MLP neurons of a small language model. Each row is named by its layer, matrix (up: input weights) and neuron, and shows model dimensions 0-95. Each number is 50 + 15 x the weight over its row's rms, rounded and kept within 0 to 99.
A block is one neuron, or neurons of one layer that tend to fire together. After each block is what it responds to, as a language model described it from the Wikipedia text at the highest values.

L6.up28:36 43 52 24 61 59 51 73 58 41 74 35 24 62 51 52 46 49 79 85 54 51 33 83 69 46 56 52 64 53 81 66 54 49 39 47 52 44 39 49 00 67 60 43 64 60 65 37 55 31 25 28 31 36 47 71 41 83 60 65 89 45 69 33 60 40 21 66 54 61 24 70 55 42 63 45 40 06 61 42 59 51 68 42 73 35 25 38 32 74 40 52 42 60 63 69
L6.up265:44 47 67 51 76 53 30 41 61 27 45 48 60 53 56 70 36 38 40 59 63 46 34 70 30 15 39 48 79 59 63 33 30 44 35 57 23 70 62 67 26 25 75 48 34 65 70 49 52 68 31 61 48 57 41 32 36 58 16 72 54 45 46 49 80 49 47 47 42 33 57 40 22 57 45 56 52 19 58 19 48 60 38 48 46 28 67 40 42 49 24 62 42 60 50 55
L6.up1267:31 17 65 42 58 57 42 54 60 49 38 30 15 51 51 39 39 50 46 48 48 38 35 45 55 33 34 70 70 80 61 76 45 62 46 31 40 37 62 24 62 62 31 75 40 49 55 54 23 45 71 69 28 48 36 49 13 66 19 24 55 29 39 39 56 55 46 40 39 53 66 68 62 66 47 59 42 54 72 48 46 75 67 53 48 75 56 77 54 53 40 43 48 46 35 65
L6.up1524:34 51 60 35 49 25 27 57 24 25 55 42 76 25 47 57 36 68 53 41 55 40 48 57 36 53 47 49 54 51 60 53 41 43 40 63 35 56 61 64 61 69 45 42 51 71 55 38 56 63 41 20 47 73 51 81 31 71 27 46 59 27 41 48 56 39 00 42 48 62 54 49 46 61 26 47 31 55 30 41 62 46 31 34 48 37 57 45 56 52 51 47 28 25 77 55
Responds to: Inner word pieces of Romanian, Croatian and similar foreign names (Știința, Srećko, Târgoviște), "of" after quantifiers (many of them), and commas after place names.

L5.up416:05 60 08 41 67 39 55 45 57 81 27 53 31 51 45 49 32 56 52 50 65 33 27 52 62 45 51 73 44 37 42 45 74 47 42 67 54 46 46 49 49 46 44 52 60 46 74 57 15 51 45 00 59 58 26 61 57 83 79 68 46 53 81 58 52 55 61 53 30 73 46 59 62 65 65 47 31 62 61 43 75 78 50 28 52 29 52 44 49 59 54 50 28 57 19 72
L5.up515:46 63 54 12 64 08 61 20 75 79 46 73 40 49 28 32 59 63 48 63 45 59 67 31 83 38 62 47 76 66 41 34 35 51 48 38 58 55 68 42 50 54 66 44 57 24 33 39 20 68 28 42 34 60 32 65 42 30 68 40 36 43 71 45 38 63 43 30 48 54 54 52 66 23 69 42 66 45 52 34 72 42 49 59 53 47 26 60 62 50 57 44 78 89 52 70
L5.up1813:46 59 58 52 37 51 61 45 31 72 52 51 72 56 62 26 66 59 43 55 48 40 71 64 74 47 58 43 70 79 73 65 48 60 29 50 38 34 39 55 42 39 57 57 55 54 34 77 50 57 40 35 34 57 46 30 40 69 65 44 56 69 35 53 42 47 41 43 45 84 32 44 50 48 56 61 69 50 61 26 39 63 39 56 92 53 71 66 62 55 62 54 70 53 32 33
L5.up1874:59 47 31 69 44 28 55 45 74 58 39 41 71 57 48 64 57 45 52 68 39 67 50 64 48 42 41 34 65 75 64 77 51 55 43 32 79 72 55 71 52 56 73 28 79 60 31 50 35 39 59 58 14 53 43 71 60 44 52 61 72 45 42 53 68 21 47 54 62 30 35 54 53 18 27 36 62 55 50 63 70 51 67 57 74 48 30 67 58 66 44 38 48 42 33 58
Responds to: Nouns naming art forms, media, genres or languages, mostly in music and entertainment text, such as music, rock, reggae, manga, film, English.

L9.up2030:67 11 36 50 51 50 09 54 72 71 44 56 66 60 60 77 33 24 48 64 59 24 44 44 32 55 26 58 58 62 46 52 33 51 44 56 59 69 76 79 22 55 38 68 36 66 60 86 58 53 41 58 47 32 52 68 38 51 54 59 38 37 43 15 63 32 48 70 25 58 27 24 43 61 61 37 60 54 71 55 31 66 45 52 46 32 38 53 62 36 36 51 42 40 38 70
Responds to: Tokens right after a number, like years, decimal points, ISBN hyphens and date commas, plus "of" after nouns such as Duchy, age, area.

L9.up1730:72 51 40 41 52 64 58 40 61 44 40 34 83 72 46 52 45 31 53 42 62 57 43 46 60 59 37 50 72 40 74 48 43 40 30 44 65 49 57 72 70 48 35 68 64 26 49 38 42 48 57 64 36 47 46 56 36 67 46 63 75 39 62 39 45 51 37 47 17 62 40 45 60 63 20 20 62 66 46 48 51 36 58 35 41 31 43 49 48 35 20 48 35 43 44 49
Responds to: Abstract head nouns ending a noun phrase, often after the or a modifier and before of, such as number, rate, role, situation.

L5.up475:53 51 53 76 52 55 40 62 78 63 57 49 43 34 41 70 25 55 63 52 30 00 69 44 43 71 37 56 59 61 44 75 35 28 51 52 38 61 48 25 58 61 44 47 63 33 39 52 47 45 43 33 72 50 61 62 44 51 62 53 70 47 55 65 57 40 52 50 28 69 58 36 39 56 53 43 66 86 46 56 66 42 46 53 22 70 21 28 44 65 24 60 38 82 32 31
L5.up1263:54 51 70 62 52 45 53 68 72 45 46 55 46 47 23 54 61 65 63 73 52 34 35 59 60 39 67 40 69 45 24 32 55 18 56 39 25 42 76 35 29 68 57 29 51 51 36 59 22 48 25 51 51 60 60 58 43 55 50 58 60 47 55 67 60 51 45 77 67 68 73 33 66 50 60 53 75 29 67 32 34 51 67 15 38 60 51 38 23 66 17 59 74 49 32 50
L5.up1416:52 50 47 60 52 45 48 46 63 76 58 63 76 52 55 49 34 35 44 59 33 23 51 41 37 57 47 16 70 39 34 57 46 37 66 51 46 40 48 39 47 26 64 44 47 75 25 51 30 70 68 07 40 68 68 43 52 61 57 29 62 45 56 75 66 50 59 48 38 42 36 74 44 33 63 78 37 49 47 29 67 55 46 31 52 29 44 46 24 57 37 32 29 34 69 49
L5.up1606:40 41 63 60 48 31 38 65 83 63 36 36 71 52 37 74 44 50 45 53 25 28 07 42 55 50 43 34 45 30 43 71 32 28 42 50 20 56 85 36 66 49 70 45 53 54 53 55 44 50 40 37 52 69 54 47 45 52 80 18 69 47 61 52 55 72 49 70 69 78 39 41 41 51 43 46 45 48 74 32 37 30 61 53 47 56 33 57 64 85 45 51 50 43 18 40
Responds to: Periods and paragraph breaks closing a sentence, often before a new heading or section, plus quantifiers opening a noun phrase such as most, many, some, almost.

L6.up212:59 44 34 40 52 32 40 42 69 43 71 59 55 46 54 49 41 25 65 69 65 70 72 86 82 46 45 47 60 81 34 49 63 47 60 27 56 81 39 78 25 36 67 54 51 40 71 56 28 35 36 55 29 58 25 46 57 29 53 66 45 49 81 49 61 46 52 39 40 40 52 39 62 73 27 22 35 36 57 62 62 66 61 63 82 63 62 68 54 65 40 45 43 89 19 39
L6.up1218:61 43 50 68 48 42 60 68 33 66 29 42 76 40 51 57 49 51 80 49 16 49 56 55 59 58 55 14 81 53 33 49 44 50 63 41 35 54 55 57 66 20 50 34 50 24 59 68 26 15 31 71 39 59 53 35 50 75 34 52 76 69 54 69 54 23 60 62 46 74 44 33 40 22 45 40 40 43 76 37 49 48 45 39 75 54 13 52 60 57 49 30 54 52 52 39
L6.up1603:44 63 42 41 46 50 70 63 45 64 19 39 50 69 38 55 34 69 85 68 25 40 40 79 50 60 32 60 73 64 49 41 68 83 52 75 43 56 54 39 26 46 43 64 81 59 41 73 37 68 49 69 74 49 46 45 72 45 34 38 28 62 50 63 34 24 46 63 61 62 20 46 56 45 38 24 61 48 46 42 69 45 60 78 90 51 58 48 47 58 42 43 51 60 65 50
L6.up1817:88 52 58 34 85 29 45 76 68 60 38 39 45 48 39 66 46 51 48 64 39 55 54 64 34 47 37 27 41 60 48 32 38 61 54 18 14 55 69 50 44 26 55 41 89 47 43 74 44 70 46 53 73 80 44 63 57 36 38 41 36 44 67 47 68 20 62 45 61 30 12 64 55 58 44 26 29 57 51 44 47 59 47 39 41 38 55 44 43 61 50 52 67 50 61 66
Responds to: Nouns or final word pieces naming a field, genre, quality or attribute, often after "the" or an adjective, such as music, comedy, skills, tough-ness.

L6.up19:51 46 53 54 68 30 62 41 50 29 42 28 34 31 40 49 53 68 54 85 53 44 55 50 61 54 44 53 52 77 31 56 30 45 54 56 44 46 52 56 47 72 44 24 55 52 43 54 51 39 26 56 73 77 73 48 52 37 43 71 72 26 84 63 54 54 39 64 71 48 63 54 72 27 68 50 32 20 45 45 33 32 68 56 73 48 49 65 75 74 46 59 42 32 65 63
L6.up967:41 34 35 70 46 47 57 60 53 61 44 39 70 62 28 54 27 43 44 48 81 38 21 34 52 52 62 44 44 35 11 69 37 44 54 84 48 58 51 45 48 63 53 67 52 50 49 57 58 22 54 29 59 52 39 37 49 54 50 62 59 45 63 51 49 51 81 29 23 72 63 66 26 63 46 36 29 58 48 61 50 30 42 29 48 32 36 36 52 29 31 50 51 38 36 66
L6.up1420:50 39 46 52 50 55 41 53 64 61 89 40 49 54 31 51 49 43 34 48 26 50 33 68 58 53 25 43 39 50 20 67 43 77 27 55 78 34 46 54 54 29 36 50 46 31 45 67 31 60 43 43 75 52 51 50 52 37 81 19 63 16 77 53 85 48 46 20 89 18 72 39 62 67 68 46 34 65 44 20 56 59 53 58 38 37 24 47 39 48 38 38 45 64 63 59
L6.up1718:42 45 69 16 60 50 27 37 66 59 31 55 60 64 56 67 70 68 23 74 65 49 31 40 40 58 49 48 41 75 55 39 57 62 50 65 43 47 57 29 18 55 58 53 36 76 31 45 53 56 40 46 55 69 34 60 28 34 69 50 43 65 45 45 63 62 33 46 43 53 61 40 74 53 64 58 43 51 63 57 69 40 37 52 55 31 39 35 31 49 43 40 42 64 48 57
Responds to: Unit words and abbreviations right after a number or number word, mostly lengths, such as cm, meters, m relay, miles, km, also years and hours.

L9.up1828:27 33 53 76 82 28 52 70 79 43 38 35 49 39 58 46 40 55 61 65 49 43 24 80 54 29 31 46 44 38 64 34 51 28 36 59 39 54 86 38 49 54 60 35 73 40 65 53 52 37 47 26 43 46 58 58 68 99 47 41 43 29 23 43 62 65 45 34 36 72 31 73 61 60 69 36 70 16 26 63 62 44 54 41 53 44 59 74 44 47 45 79 83 58 27 40
Responds to: Sentence-final periods (often with a paragraph break) closing factual statements, plus table-cell pipes and list-item dashes that start a new entry.

L6.up968:36 53 65 45 46 30 27 36 67 63 45 46 34 80 60 51 38 73 64 44 33 80 49 57 60 58 46 58 75 52 29 59 47 60 58 54 49 42 49 42 46 28 67 61 57 58 31 56 51 35 44 44 44 28 62 45 66 37 67 30 44 53 46 59 56 42 75 43 62 39 33 71 58 59 54 46 55 55 56 52 76 67 53 49 45 42 53 49 54 67 53 73 48 51 66 57
L6.up1555:37 76 31 69 50 55 76 40 52 27 70 26 68 51 37 71 34 60 48 60 33 56 50 38 63 49 34 36 78 68 54 28 68 46 56 37 38 59 73 37 44 49 34 56 47 44 45 57 69 35 59 61 44 54 63 31 64 47 63 54 58 52 67 43 53 51 55 35 35 76 53 43 48 40 33 47 87 58 45 55 44 42 62 55 52 59 42 52 43 51 51 71 39 58 47 99
L6.up1784:24 43 40 62 53 53 24 49 38 76 47 74 74 57 45 72 59 58 41 75 47 58 55 55 64 26 26 58 88 62 49 34 69 77 47 35 73 54 48 60 20 77 71 62 73 30 52 62 42 29 56 29 13 64 48 62 53 31 41 42 63 50 50 26 65 41 20 72 55 53 73 47 59 64 40 35 62 30 71 56 47 53 67 44 45 20 64 61 56 51 70 45 62 43 20 50
L6.up1965:37 72 49 57 40 34 39 38 43 44 63 50 58 57 43 43 64 43 28 59 27 53 31 61 42 36 59 52 63 66 37 47 49 26 19 07 38 63 71 39 63 54 45 85 64 69 33 60 40 51 54 39 51 38 41 72 42 51 71 60 35 92 62 58 47 73 47 57 30 63 45 31 59 43 64 41 45 38 54 34 68 50 51 66 74 64 14 51 44 67 56 48 26 55 31 92
Responds to: Middle tokens of multi-word chart, award or competition names, especially the space in Billboard Hot 100, also US Country, Best Opera and European U23; plus en dashes in season ranges like 2010–11.

L5.up314:53 57 35 61 61 61 23 76 55 37 48 25 67 38 67 65 10 62 47 60 57 31 71 45 63 58 34 26 56 57 40 47 36 50 46 43 70 56 85 27 62 39 56 61 55 56 69 58 51 60 55 43 34 30 48 59 48 73 71 29 47 26 45 39 50 36 53 81 56 58 46 76 35 62 32 54 75 47 23 63 60 49 47 24 44 54 33 52 65 32 32 55 56 48 53 55
L5.up881:49 21 64 71 53 16 45 44 52 39 45 38 52 78 39 61 39 63 59 53 51 66 54 56 58 14 43 45 51 46 62 50 51 39 64 34 62 42 52 50 49 19 62 42 63 43 34 73 58 63 39 13 47 74 62 30 81 56 52 47 33 68 79 46 42 28 62 66 46 26 41 72 37 46 81 48 28 25 36 51 46 54 61 52 36 45 54 58 56 57 42 24 54 56 51 54
L5.up1043:55 42 35 35 44 57 35 72 64 51 53 62 66 53 40 47 50 43 67 53 67 45 41 71 43 59 47 53 71 55 19 26 49 44 82 79 77 49 54 52 47 59 39 45 51 35 63 46 36 48 57 37 76 67 60 72 65 44 97 58 67 31 72 26 43 48 41 43 75 42 53 72 71 60 05 57 58 43 35 45 51 58 57 50 77 38 32 77 75 48 64 52 61 56 35 61
L5.up1569:58 37 59 67 59 52 59 30 72 22 52 26 72 89 68 24 36 32 50 46 41 55 73 28 63 47 44 61 84 38 55 53 75 50 32 56 57 50 66 40 77 45 70 59 47 67 62 58 43 51 50 50 94 55 47 57 58 30 57 62 51 08 45 31 53 45 35 51 43 59 50 32 75 72 48 48 26 34 37 63 74 56 66 48 76 65 29 35 42 74 22 48 52 41 03 46
Responds to: Past participles in passive constructions, mostly right after was/is/were/be/been or a noun, such as published, presented, held, located.

L6.up426:51 48 64 52 62 26 35 48 52 67 32 31 39 85 50 72 51 75 55 33 39 45 73 45 36 63 47 29 31 44 68 35 57 29 69 39 74 71 65 49 32 33 69 34 40 51 74 36 35 46 41 37 58 67 57 43 57 50 47 70 57 40 58 57 24 27 56 35 87 75 67 44 12 54 38 37 35 22 16 50 20 49 70 35 63 54 53 66 43 33 79 76 07 67 54 75
L6.up1463:22 75 34 58 49 70 72 41 62 53 52 45 81 45 70 37 46 59 30 60 63 45 51 33 42 45 57 46 33 66 49 07 33 63 68 69 41 58 52 23 59 63 84 51 82 35 44 51 44 52 53 35 49 40 31 57 17 43 51 30 38 28 58 38 75 52 84 43 55 75 76 27 26 36 41 44 62 11 47 20 35 77 51 45 61 53 64 87 65 40 43 60 65 48 56 29
L6.up1703:32 70 25 81 50 30 50 38 61 53 62 35 57 60 55 29 00 56 51 57 59 42 70 45 61 47 59 46 65 50 61 43 52 59 44 39 56 23 89 63 67 59 50 48 35 31 42 63 60 67 32 29 52 45 43 51 53 77 45 41 41 24 67 56 29 82 39 26 37 52 35 58 19 48 44 59 04 30 49 41 60 54 49 32 56 61 37 75 71 37 44 48 50 51 57 41
L6.up2006:29 38 39 62 63 57 61 31 46 45 48 48 57 58 55 55 42 45 40 78 63 31 50 51 40 26 50 56 55 42 34 53 46 50 51 55 64 56 67 51 59 17 47 32 42 34 51 74 48 37 55 43 90 63 57 71 10 58 40 66 66 47 78 44 37 40 46 40 75 54 51 77 47 42 51 43 50 58 58 49 36 69 60 08 51 30 19 69 37 47 30 39 19 53 60 39
Responds to: The word right after is, was, became, or designated as that opens a defining description, mostly a/an ("is a species", "was an American lawyer"), sometimes of, his, based.

L9.up1897:62 72 60 25 60 48 32 56 48 67 37 41 67 59 22 60 60 56 73 66 35 37 46 55 35 51 81 43 86 64 17 21 48 61 53 27 45 42 74 54 67 57 51 72 31 69 31 60 40 50 64 77 43 63 64 30 77 44 42 67 31 46 56 53 73 53 38 46 28 55 41 48 67 69 40 61 52 19 59 36 58 64 67 03 60 35 20 78 54 39 63 14 36 82 32 70
Responds to: Middle tokens joining two halves of fixed pairs, ranges or chart names: Top [space]40, 18–19, fore and aft, Time / Mark, one or two.

L5.up1387:56 53 61 46 14 41 29 38 45 57 51 38 39 76 35 23 44 49 40 57 57 38 36 61 35 70 52 64 44 58 38 32 38 47 65 22 43 60 24 38 31 50 54 41 38 78 24 36 66 67 51 59 63 54 55 54 43 53 52 31 46 44 75 52 66 69 58 20 50 46 37 49 48 05 53 48 49 63 00 67 56 68 55 74 59 43 45 44 28 60 47 52 64 13 10 53
L5.up1408:48 65 44 60 47 62 37 55 35 58 43 61 33 45 37 50 68 61 44 52 19 32 55 51 74 33 36 50 89 53 70 64 21 46 42 34 58 46 52 49 55 38 43 48 80 58 60 77 48 43 37 41 48 65 53 41 39 31 55 65 54 32 50 42 34 56 62 55 44 53 47 54 61 36 35 34 27 43 57 35 58 70 62 54 57 55 38 74 50 61 54 39 50 66 35 51
L5.up1515:49 43 47 50 48 44 40 41 32 53 38 51 42 51 61 57 49 70 45 25 49 35 57 80 50 23 55 59 75 52 36 52 35 63 59 38 44 43 49 40 51 68 44 67 57 66 38 54 54 66 67 66 14 60 30 41 47 49 49 59 52 46 66 52 56 46 59 41 48 34 67 49 46 57 51 41 55 51 50 55 56 61 78 53 39 57 52 58 22 90 48 57 33 43 23 33
L5.up1893:37 60 46 67 38 66 43 50 75 53 34 49 28 63 41 37 62 55 43 68 22 51 64 65 51 36 36 40 47 59 54 67 40 30 44 28 63 62 77 52 30 41 13 58 30 57 56 36 92 49 51 69 59 48 35 65 59 53 49 41 65 38 70 39 26 42 25 57 48 27 55 54 59 58 38 72 63 42 46 31 56 50 88 47 38 63 50 56 44 62 35 56 56 69 27 56
Responds to: Tokens in the middle of multi-word proper names and titles such as chart, event, film or medal names, often numbers like Billboard Hot 100 or Pro Combat 8.

L6.up553:42 62 37 31 42 43 36 44 47 42 76 46 40 43 47 49 52 55 24 41 26 63 75 40 51 45 36 35 41 65 60 31 38 40 83 32 64 67 51 38 54 59 36 32 75 70 38 47 32 45 88 62 18 53 56 60 46 69 79 40 60 76 72 36 82 45 27 48 64 50 31 66 63 32 64 41 73 33 40 65 52 53 46 37 60 66 50 42 48 38 47 56 44 47 29 72
L6.up941:60 27 19 61 36 65 06 47 51 74 75 55 30 62 53 41 40 48 38 64 49 59 71 45 54 63 61 30 49 33 40 09 66 46 62 53 35 42 70 61 55 89 72 59 36 66 80 85 54 71 67 59 35 50 42 32 39 38 51 43 40 59 44 47 42 54 58 70 42 45 16 50 75 37 59 67 48 49 34 54 60 57 67 42 45 48 39 73 48 45 43 40 29 40 47 48
L6.up1666:68 50 68 39 27 50 37 63 29 52 42 37 39 17 47 65 00 55 63 71 43 27 52 63 59 36 54 79 63 42 42 54 56 41 42 51 66 32 22 41 33 35 39 29 27 56 26 75 57 49 46 43 15 92 47 64 34 45 61 39 53 40 77 51 49 21 16 65 60 79 46 89 53 18 45 30 03 27 76 67 47 53 48 67 61 56 26 59 40 78 68 56 64 60 36 71
L6.up1708:70 27 55 21 31 43 19 42 53 70 56 45 16 65 59 44 26 37 61 66 36 55 54 33 53 50 47 61 57 77 47 54 25 40 53 45 58 38 52 32 59 60 69 66 53 63 47 81 27 41 55 52 54 88 64 39 42 44 53 84 36 21 50 52 33 58 29 45 36 61 32 37 45 36 62 52 47 35 76 27 30 70 42 31 44 68 55 35 57 60 35 41 62 38 42 85
Responds to: First numeral in a wiki table row's data cells, right after a name column: sports stats like games played "| 6 |", jump marks "6.515", counts "4,793".

L9.up1821:47 48 50 57 38 50 56 27 52 68 21 23 58 52 39 26 51 36 34 43 62 47 27 70 38 48 54 57 60 67 31 66 30 35 28 41 54 64 32 92 36 27 52 20 61 45 52 52 27 26 37 41 37 52 56 77 42 70 55 47 50 80 73 45 24 69 47 40 28 62 38 61 53 40 45 73 53 54 61 59 45 57 74 65 44 38 30 39 44 73 46 49 57 40 31 63
Responds to: The article a opening a descriptive or appositive noun phrase after a named entity or is, as in "Foundation, a charitable arm", "It is a platform"; weaker on other and table-cell punctuation.

L5.up482:29 42 63 64 62 63 29 61 53 37 57 22 62 35 82 55 16 37 37 38 43 28 29 62 57 42 34 43 76 39 51 43 11 41 43 38 51 58 61 60 59 90 72 51 60 55 53 37 44 47 57 40 61 68 52 55 25 62 37 43 54 60 35 32 46 19 18 68 50 38 34 64 45 52 41 42 57 42 61 45 44 56 56 52 56 54 31 43 41 49 38 47 46 70 48 70
L5.up1085:40 28 78 59 55 45 53 67 63 19 42 75 66 57 41 52 25 35 23 57 73 40 29 59 64 49 51 47 46 57 38 56 67 35 54 36 47 63 89 31 30 40 57 45 59 68 37 36 57 41 44 62 54 42 74 54 46 75 35 53 71 32 64 43 56 59 33 24 42 38 75 48 47 57 57 18 43 30 55 66 42 61 22 43 49 48 22 78 42 38 46 52 50 54 54 78
L5.up1374:17 45 45 81 58 60 40 64 47 64 08 28 55 61 59 62 39 43 63 48 38 52 53 80 43 34 50 66 53 27 55 20 45 56 34 34 25 50 65 50 47 32 54 56 35 46 50 40 27 50 39 58 53 48 64 48 38 65 34 55 54 71 59 32 50 36 65 52 57 78 67 53 52 54 46 61 60 47 52 59 71 69 51 50 58 36 27 34 55 53 52 69 42 50 48 50
L5.up1666:53 62 30 59 49 45 49 22 38 28 57 34 64 45 26 50 33 41 36 36 51 88 63 59 44 40 55 39 50 36 67 51 39 34 33 36 72 62 54 25 38 72 43 40 49 58 28 25 62 55 49 51 49 48 36 64 36 32 46 43 26 75 53 64 75 44 41 20 47 68 63 60 69 49 52 43 52 64 66 41 58 66 56 48 58 53 40 73 57 33 52 76 53 50 60 56
Responds to: Mainly "of" after numbers, quantifiers or names, as in "five of its workers", "Game 7 of", "Frederick William III of Prussia"; also mid-word pieces of surnames.

L5.up760:59 35 29 36 34 55 47 60 81 41 68 52 74 63 53 58 30 46 67 48 74 54 17 69 24 49 49 62 57 50 34 30 39 64 53 69 28 46 47 40 48 72 43 63 32 62 72 61 57 75 33 41 59 38 48 54 32 69 31 85 48 44 55 48 43 57 25 47 27 70 45 49 50 61 40 36 56 46 57 54 69 50 59 69 61 42 40 95 43 39 53 48 71 50 60 31
L5.up1017:23 73 68 59 69 56 42 23 56 40 35 46 85 82 58 53 28 48 41 36 53 68 61 30 39 48 46 36 20 49 50 50 31 36 78 47 43 55 67 63 57 57 51 57 38 24 48 55 42 49 47 48 33 35 59 53 55 66 19 46 61 22 50 48 79 65 37 58 34 30 43 56 35 54 31 44 56 38 37 60 42 58 73 27 38 34 46 49 59 45 47 51 30 69 58 74
L5.up1147:51 43 40 68 57 54 53 44 62 67 49 41 32 10 69 55 36 54 57 84 55 60 25 29 57 38 69 28 46 56 36 80 58 60 44 61 40 52 46 47 54 40 52 60 68 47 67 61 60 55 49 49 29 33 59 60 34 81 57 51 40 61 63 51 63 48 33 39 39 53 55 48 88 59 57 62 38 49 59 43 73 62 40 60 46 44 53 33 59 48 59 56 55 44 55 68
L5.up1687:27 41 61 70 70 59 69 63 52 62 45 43 65 39 54 61 54 52 58 79 58 46 57 50 33 55 64 45 60 48 66 37 65 59 55 36 33 64 68 63 60 52 38 46 61 62 58 47 38 38 60 59 60 69 33 61 48 36 27 30 45 39 82 17 67 34 47 74 05 62 39 60 52 31 22 55 53 43 35 31 34 62 54 37 43 52 58 61 43 57 29 27 43 50 49 36
Responds to: Tokens right after a number or measurement: unit suffixes like p (12p, 53p), h in race times, and "of"/"to" after fractions or ranges.